Weights of a small transformer language model: width 320, MLP 1280 tanh GELU.
MLP neurons of a small language model. Each row is named by its layer, matrix (up: input weights) and neuron, and shows model dimensions 16-143. Each number is 500 + 25 x the weight over its row's rms, rounded and kept within 0 to 999. Numbers have three digits each.
Before each neuron's rows, "fires in" lists the words (lower case) most often at its 100 highest values on Wikipedia text that the model never trained on.

fires in: "not", "is", "t", "being", "has", "re"
L7.up884:515530487509477491457484474466494525491508525504484512518537526519488498517496484499460480531514480482527473460496501472527501459509497546469505472516524487503475498534469493491494510510524459512487534492514486520475532512492475507496487460464490457473497514516501501514468501512495509499497536538490489537548505528493505511550485532515493491548511450487491509514487461470494515524461

fires in: "s", "organic", "preceded"
L8.up225:494505517497490475522524541522494506497466523544480529497469520536486498487525556493527510521513470516494493496476471536466512514530428475519528481496524481504496483558504453508491467513536526506536534463477490518488494501517509468513506500512487469493479511483541509509440468483493481499478455482512455482534494515548512489504447489522515537489515496519498484504497508530511457483473

fires in: "of", "among"
L10.up941:480509507493490530520499495507497469519541531530461530474496504471474502449505527497535498510508469518486486489477488493516466519490525496440512510476490540526498503509507488475486487535504506504461444497482489458495525518500517471484523467475489511508485521470511470493533488489496440506432529523495494516501473508492498502519507538470476472463537519515493553516522503484492535485552

fires in: "this", "his"
L7.up83:538526451511495492490515523492520480507542506501476511508471482453475463495521497464553536503434516467474514521459485495530490492557483534508443521507473524507556475488539515515540495496501478504518516483513446507481527513486492520577516455510499505479514506495510508522461503513468526488515529530491485506520467495495511517517527459508458544506500508527509478519519485504472473457531

fires in: "him", "them", "himself", "before"
L8.up879:511538516515481463522506507511443505532460566480496530516515496490491527467467497510498498527504477462478486525505473542507467447548546520476493535532496500518507470539506505471509454527526446437516457530514469461463502496496507535495517480439496553486501515445487493502495537508508467454501515499504553493487486502478506543522507501512535475507500523515497505475515473515504503514510

fires in: "de", "after", "of", "arabi", "m", "jaden"
L8.up279:499503473506503535500509451488488549511520514513455486522522472484504512509473469483494511522468455523450461481505516499474547530529481506513477501518464508505459510512517526463494474493505502499534494474494534456493489520475458580491523526483479518499518482495478595503488489487476473503480496512472510504514507503504458528521498478510530487482520485526498483526487502510491487523541

fires in: "de", "la", "of", "the", "black"
L12.up433:477523488505489519515488510503466510492550546465470479512513515492458493528556503469499500508525485497459519496479484472485502525537474519474531512543558497496458517485474521510500476461475486494481500466533509504476505522475520523439455490476510506532513497480503523484518452492536484486465510519513456462521489487491503495469528524534496531454518479491505470535509485522512500480487

fires in: "an", "there", "census", "area", "majority", "most"
L8.up31:505540482506477428475517507532480499511528482485500496474494546466525509467496540451530482513515516487490504530474481518527463521511502482502461533502503507515490471488570521507479478533489491499478543495487507522517505521530509485507527503473474484483475511469502497451496457550496477473471469508518513530501511493476501547518507503530517546493508501477493477508486506491519477518547

fires in: "released", "would", "did", "retired", "by"
L8.up614:492480498515509447510539489520469528480448541523558482505471513537530495477506487477493483498484486516464488469497482536495479500534497497523509509512501506479516507506509505486521528474467455467505509487532453551543473508517473517512496475480498483539465484491503486516504470524494496508476503481486502488532491480528503525521486499533492517499502484508512536510493480506500507518502

fires in: "one", "caused", "1", "due", "third"
L10.up793:528518487517556522482517520505497516508493486505444480497456508509522472500510507512497465492520562528461474554477462475482478464448507504463488513520519496466503506479515456518517475471479494486470457508545482516543496547454462545552464494484508522492523540456493468547495460476518465510479531488513477524502504476479502459489510473497483496455449479517528548469532477507496501505500

fires in: "i", "ve", "t", "s", "to"
L8.up1251:492468470489445507474459494478496494519543524517552515500512481503451485489509514536451455498544489495542548503479511505489476485486485533530556509513490524523498540498469474493500436466505495491508512515527477485476525496470485514472481487516509487503455501497517472487533498525519524510456473495523464525543525522489534494477516478479492516515512516469512503462484539517520502490506

fires in: "a", "behind", "gal", "role", "as"
L12.up479:513494521497488485475506452529444480492479502494512491494526501532542508509499493463526480486524508512501536469514527469504469479510455510451522541452473515463500486486484498526505485532526541473504496497472525503538524550512463484496475488489501507533480535478531477530546542516540474520517471513485494476521457529499476505527514540465494537509479468494497492535505469521481485520508

fires in: "2022", "2", "2002", "1982", "1992", "1962"
L12.up1184:519468484515524507506521477491460471496531518526505488471464502505492513506500512459487466504475539516480472514541486552490526513524476502523513516512531509507564505572481485508514497503549473519475518496516530486503473517445509483534491450473513505492491491479485506494484470524547500534486555474472551476473503471494478530485493476513501503459484543471490463458495521500517472548506

fires in: "which", "this", "that", "ouattara", "ina", "nafisa"
L12.up451:530468504503467520514504473520518443505487477510497536490474470545498513513461477474509491519515474493524500472472487486480506498504483505518515508457509497494521476479488487505506533515486504516517525475490498499466563523500477469523489525437531510489523497500499518511467506460504528497505493528521466512508500463490535529534472518498542512485521507527521483522544505550529504488473

fires in: "of", "what", "s", "website", "www"
L10.up508:531516521536514516537502484464444485444548499545472512532489506514437511456503504468466520464561469498479465443490485461493507543482544494489513487506521476487488500521513491509485491424530505527483496500484479490510470505484473533513502507497492507498507467527492521520483481489514479497495479501458464535519536473515499530499469491553466508524518508510527479566485501493528476498470

fires in: "early", "ajax", "late"
L7.up192:479487467500508495503546501524507470505486478519476517510502526527493447528497535507538542495518514491502480493508502523478540508478460551482489515508520479460497505492487462450491543529485473517498452465486506529517502507502500492477453464450526514496557528479517498512483506513535502465507507511422483490486554547499514507488483522498470471439502502528527477487506534498494452494530

fires in: "for", "by", "did"
L12.up381:509456523529486551568514484495499470497493477509502493486528520540490476490538475472483492483495525481502504538453456488450458516496444482492484535489535492523480477489531511506510530503475489484517503515553459568505490468506511519490520465487547499517558499549496516522509518500560514530462470547497480462459510490512515488475506454499414481520469508516517530463456498493539503499537

fires in: "although", "while", "though", "website", "www", "native"
L8.up422:501547467509489510516524528513527485472448480529519418497531539480475468477522489504482525505489486553483508469462497532508493509542466488464465474482508539539490514531488506479509489536532469538513493492458487550512522502485526501524545523497502500496532502537472517552488488486492439520468520520436489498529509473501513480523472485533495509508492477506515472466489496529486493487499

fires in: "that", "which"
L14.up1077:498476462470510474539451519522543519494528506507487537493491493502523494488505514548518458523457497509494500509486500447505517487515480515517524494500506475466510523508508504519485477518505472523519509484494479493503529493484531445504513492497519554439465469521505469502498495431530466442480473492544508513521502488470513441520482455457535520524485507438500516513500542508493522478500

fires in: "by", "at", "based", "into", "beyond", "thrust"
L8.up864:537465479525485533466505494504456513486469495529468512487531498553520490498458510475507450557475478479520524478482462537517528466510521512488554496465475496506511501520510508461459445487513504491464470496498490468497491550528535460507508488494508496502499507494516496487472521478474538494482484485495485474523552522478518498477465462495510479492515520546492536488472480530499488481515

fires in: "a", "an", "two", "de"
L12.up1127:460463511470467518502545494512509494501491486516498483465540508526494478470509528529516480476515485484498546475505510482497497466492515487496516468476479538483459495491480519511486500481501521490506531517516476540483488513504469473463450518466509450488479493515521518499492492463485480522533517496489496511485486503501506453475486538480512497455507500556492502516527530499571470520505

fires in: "born", "history", "career", "life", "native"
L7.up1277:505498484531532461485474496491483501536504540504563504505523508499506469503482573487457478470491498522487502458509510498540517535513479488513541490462512502531495475478500467482504504495523515498538539474506475472475510492498510498468548549541493452462508534456467531518490521440545478496478564530513505481503507528483513499467486491482484514485485533478448525468511496535506459518504

fires in: "born", "early", "debut", "game", "career"
L7.up711:479526445483498482493480519488484539495482485510458495516521480524500475477518514518504531497493508517523478526455483515470494521517492463525507514441515481531472514485511477483469482493523470517503476516478517510495533509524516497494547474498560492519512529509496543479518507540529507458512558522519521511470526535467507491509484490455522428502483498479469495492511537486492500513496

fires in: "out", "so", "very", "as", "too", "into"
L8.up992:507527492478453505513507516499487467491499527505465489512496487525474467491487496470481483532523497487533553524513497481471547485479481538472530499489466490523529531469474511507484493492523497527557520493479510480500470506506556484476478471521526510518522517446467482502506519487486509491543475523516478538508509576475499491470484504483527516494480546501469541475490521461492483513507

fires in: "be", "was", "been", "mcallister", "being"
L16.up804:500531532518476487531503501513496465515509478513535536475499480454457491508504520509526504502500468513506481489459528512536513465521486528504513523500494490463526509494498515517531529525485474518509535492489565515495453507537481511498537477517484478500507482515497486495525510499501488521516496470495484519495473513525477488528535452493497475479469477477498541518451521493507504489495

fires in: "was", "being", "as", "been"
L14.up238:510522529546472441499548521529525534513469527532523517481552496495537479494502515513474472486503445515526551481493514511491534508483508516526464526529478487527507546503485519535491527496531503491512468488516476546485476506504482484501501486488487471488481477503506504499501499531517515489479500500489452467531537530530497535495475536471474527539495436539449503494478514500515497525495

fires in: "jr", "according", "year"
L7.up1155:478462489453482504520514485467508508534492513500499466467492541539504544573507469504518475493475548492538559496530479450467481491551503514516540523470521503503466492500508484521521507489513502551462444518492441523486475510473502494526491516485443517520489520546501475503498524539467505493530529526545480530493541542487498497495482463556456479447494505514462479498464486526505466516464

fires in: "a"
L16.up441:519470510528534478479506526553488465503525529497477489493453498464533486460505521518508477508474471535536513472505517526509473494516526493505536511440448518455544498501507472554522485509486476466568472546505493490493535514540469468540508500504475499536519537511475523486496513539527481503503528513513543534511471499477498563537475448463496507492503514518502542511502529524494482507464

fires in: "to", "i", "ve", "re", "both"
L7.up558:507483498490525495508517514464491475496496516520555517538485500507476500479499467514445492537503525455502536501465523498502476510509469544483548494527477525504536480516481504513512490521506461493533529499540478534499540526455513516494509453511503492469521476498506477451480503508471513516521532525491476478527496488544485503546454455522498516514505521511506510477484516518498516512454

fires in: "the", "as", "became", "school", "not"
L16.up834:480505520536476528498483511531493496473512488474522559511485512489540508498466514525469500513523496517467490509515486497488486503528511511526537514514497521488474498503481477472519541519503538460485479483523496454543447471510498520509516492494491496460482545475483486557492540479460503536516493508473535481499523536496482474500484502528484508499534495545498475448482495503512461530534

fires in: "life", "season", "family", "field", "age", "born"
L8.up1171:482466432507497518478501483476529481493532552471482507495533515510493513457475540486476501535506479497467506519507474476480509527529482515466499535507471458498517494507519487496459442507480525519508501511526473529451507538496483492502506512498494482496525515483518497492524527511506459452497504514507512524526495513485482530482511477525524525467546574468488498524503479439529492516482

fires in: "2", "2022", "2002", "3", "1982"
L12.up1136:493494489511479534511533500494507497543509477513498495522516480490486553479504527521531543520513512497494495496511511458500519503478518500519486533483534503515520485577516510528492473510537496507486497505557482472484488471474483520497503464522519481482503488502503513469502495530455441573525514547487494463496485490529511481482510479510491460473504529488496512520483447517486499549524

fires in: "year", "years", "day", "days", "spent"
L8.up603:473461503467513485502522494477498504515483494489531543500508496500497507499511504476442487530566459479548517498513480488530484505537466467471476502476515460537507470436510504512489449499470504499486519507526521494516438534523495455508506504468485492460547559488531487505509498502489508520484469553476464525500530529519491511495500496527493549519495465486448512526515522471528487497480

fires in: "1", "first"
L8.up755:527479488546517511521503483529455514503475468509468486508513539553507509537483496496496481498562525496499509484443492464509484522533523517487502504531489445480484512475487478480497529485449502491468485499500459527560475512491483492487487497484489514525517508495497491479475514496524501500516474505499473497527503469474490535510469492480507474462529511556479483486492493491549530505418

fires in: "women", "female", "men", "homey", "male"
L7.up459:498472494480497513453447487509486507504488508469494509465453478517496523491499507498495476526463517492511540502474475506511519501472523498538508513460470458470516499491512481516455470480441553486504506422522527478484504560509484455476523524475488474490578504517464503478524532512486489466494480498460539504530515554496496502480519529507513492481525493526472502501496462482485485491491

fires in: "of", "scored"
L7.up29:454469538491450557482482491493500479503490488490535513519502500492496512472482510478479518522554540528528521500523474523526475525529503467466498499505504543503500475491471512520528501534516513488511500513502484440512489526491490491454494490490506495507552496510496522518482498489448529469477496437484516516444532519506546466465480465501512478506505503516521527520513509529487497485502

fires in: "the", "its", "his", "a"
L12.up730:532516487519487523481498459516452498501465520535493449508518481539502516526521523522469528537515478484522526501467513485505462504513478492483512471532493491519540479491497537523493482490489468494491448523522507491476472524463500534503523537508486514499463499492556494509483492451463501551508517561516484515510494477528498521515500451520519516550449531539464502501517501506499502538499

fires in: "not", "only", "never"
L12.up362:486499473483468533499453543498461510506521542490493503497495541475458493492528483496481482475518503524496456495515531518487535484467457503466538524480487485477519541496499521495485526524518474527515474535471484477498536532475466525486458451502514471501459514502551529487500504481483451489496485534456513473496485522514540452532541491533533503477470501497506514539482520489513522522498

fires in: "made", "making", "make", "gave"
L7.up186:508542484501557498493494491489490490463514514507491503482467470509502491507483507469498476503469518505551550500509468496439514537554545475503480498489521489515533491524484518503501471504485519512477476508491475459535540512514534507481506469510530544487503512530474487464528496523536492524512503466498523491497456505529490464496486474524504513504452474492518489482455503548509494438556

fires in: "a"
L16.up978:533483477497446467475563505545512487541532561526512471501506518506528467459495485491491497491464485494480514488521510482528500497502488502495495517499495529444534452516535541508532497490536510505489493538451475491501519502534493528518486548512460488538502477507511531487502566488487539499530490532477529539523485534483498503509505481503523479488458454485481516492530503482494506504464

fires in: "and", "was", "were"
L14.up662:485490487474520459488528522520487481467488478510487486478551556500518499505497478478516504473554478459471516521420503468470505522467467465533496513522421491455517495536491530545533526508498525496529528518470478562465520532539489482472544517491496548538502474517524449531494511507516534469518511501516464508517501492515505542536517483526532530529478521499499488457500509496513513464459

fires in: "from", "between", "by", "when", "via", "on"
L8.up749:491453490506432479478468470502520498495484451485509525429517503504490519505490509512488525463489536467515551500508511495534484476500484507480551509483555502522501493450483484492464474503532495475559472483482537514515487493500521480497482469529490522484533484537527494501484501500521511498472474479535546473486547474536548506481469522526495474517517487480504468519503513536506476496533

fires in: "there", "some", "following"
L7.up1094:520508496500495491520504526538495494519518494521530506455502462470498522498506493463487505483551523472533509507480513512491492521484482513524491488492515495503541466473564512491504498507482433516526483484462532523467510496505500494521527486513518487493492481547427501548491498499516511534530515505476487477491530480451475505515535465527472463546524492480510489501534520515516548513547

fires in: "as", "is", "of", "be", "being"
L10.up497:503509483504481533521472488479499534491540514510479504523497498501494479507537507495481516526515467473488557467512482482502575495491489493486526504477461553531466507484546511490508536570488517503501500494480471436477435530532480533485467498514454501496501565487515524486483551473501468466467461520497524524530506527455457490525480545481532488483502502495483488498485474456491472501509

fires in: "by", "a", "an"
L8.up1142:514472493482479499527464490526470522507498469505469484526511488535459491500470470485506502514512512527502480513459473548518486516542532494504488483496494468515482541471490453532500443432492509528520508523476490516520537484521495473482488500485521509533473512518518448465486473477513509448496543498499526517517488465482505477474502466462508522497512532534514498497503490532518505441507

fires in: "votes", "so", "remained", "too", "now"
L7.up484:527491504490470502505457479512492484476544463473482530522476492491478516509476482494497502519479495510501483555477449548488548476534464501564523503492525526483523518490467505504477483472469514522515563502490506500487466481548493477476487544506538461537493506496500512519541496525520506472460543503490458513479517518518480535501533540490476531468547488513501471488466521511521494477490

fires in: "of"
L12.up76:454516520484502508491512544483498494511550516487520514486494505459492487484497498492528475549525451520495520463508464534500437485494534483479485499472514475484511507501533482473484488473508487472464522509549540524500510539523490499516484492506549512496472512525463466482469475534535449466488508459466494547483525581570499485482476522511523498512524531538519495536451501505537503488490

fires in: "located", "see", "early", "plot", "production", "roughly"
L7.up1103:527501471466519501531515506518521523483484501481506513527536530533480478536514514492537511496473496493481517464521497447504514476517477507465463526527540520490466538504494525511458505499570520499501462519467482498519521530528480511497491525554494550532488497481553496496509478490540495466506488497525521521532503508515490501491518522458516519517506454496512481477531484496458464488501

fires in: "see", "were", "are", "of", "among"
L8.up1006:519464498511537496527485479502479528502491486523500504521519554486482515512464528516494524481499518491446462533494511507451497508468532485489503486493476498482467536518523553510474501490536511496522480473498485490553510535537500472569512499520497498512488508501449519496482535486499471467446437522472479515493495515479523484516478478496470463544477541490524491485521531479520496500482

fires in: "world", "history", "see", "production", "it", "plot"
L7.up37:507496500509551511502573484511517479487520532465518515496547474521443523531471515495531470480468504507505490473493503515510488456515512515493496498517458516518533536533512434499524491463513501499542507513475512505501494500518499492505508503507542565509488538496535498514502470463496528474513465531550486518496494473516510502470494499515478515508465508523486479460498530547505501528484

fires in: "via", "as", "on", "of", "at", "de"
L14.up296:528527529533546521492491490506523520503483547505460522450486465512497515476548501487490538531530510520531543475484507497501521508506439516511515539512529520492485545442491521525470466507517457493500544509499503471493509502488521497572533545501487435470508534514487473473494546508513476522489529537502541516510523460546501485481491474516503468486495538521486480484503515523489503477525

fires in: "25", "10", "20", "6", "9", "21"
L8.up176:497486474499494488517519513532516508495481481517520489455466484493521535527487514465494488478510466475517519493455504466488475498500471484514457492537489523497547523494518481485503545478489533473512492543523517528495510503483513516475474515459511526524495520490504478458523477509529497525521501547461529487526529494536500507507513511480501501489508516526462495502546510538489497502461

fires in: "in", "of", "part", "see", "a"
L10.up295:500492509504531500505523492496495507516508510512483491446470500477464495461521509493494501512495500510511492538500530511489489485500485510522468547523448512515523523482543536470501519504507500454480519497485520527491538523505450523473478498505524529515503550474538508502474492522486482533510539535471431513549539503494474516494497508434468506491488488528498475526512484533470496505513

fires in: "red", "white", "black", "blue", "bluegrass", "retired"
L7.up833:510488487539512504507471504472516531496499502515471499514563495484439547465529523465466502511425509467493504494522486480478512460512524474511461477477449500487498478470514525470486526476546526488485525490494478487499504497511513491429506484445485470521537507501532512509523490492560496491498511535514469505557490485493498487503519515493506473505516502536500519530490482489504530583510

fires in: "of", "early", "in", "by"
L12.up587:497494552517506480483500500490512488557502490515508480532476538519475469511584477500501496508517491514479524425517497448506466523526501486551469551511538446478509479540526483477507485494509481496495468501484514488512504511499479542521487531467487491489570497476491490488436542501485513484462515501516480498511506504519480522480504533508486514492532538524484520496492497500539476479476

fires in: "a", "years", "la"
L14.up167:508503503523488479514525485492505508511490500479465507473452481498479525461512512494532492540519479489481522539503512516517485497530470487505522445526525557460531460485495501489528527439468540472495497488487488508510488523484467498489538474488507509541519497542464516507476464495542467518483536512456514534520500468488514512497494460422532489496474510509423515525487467560498500489512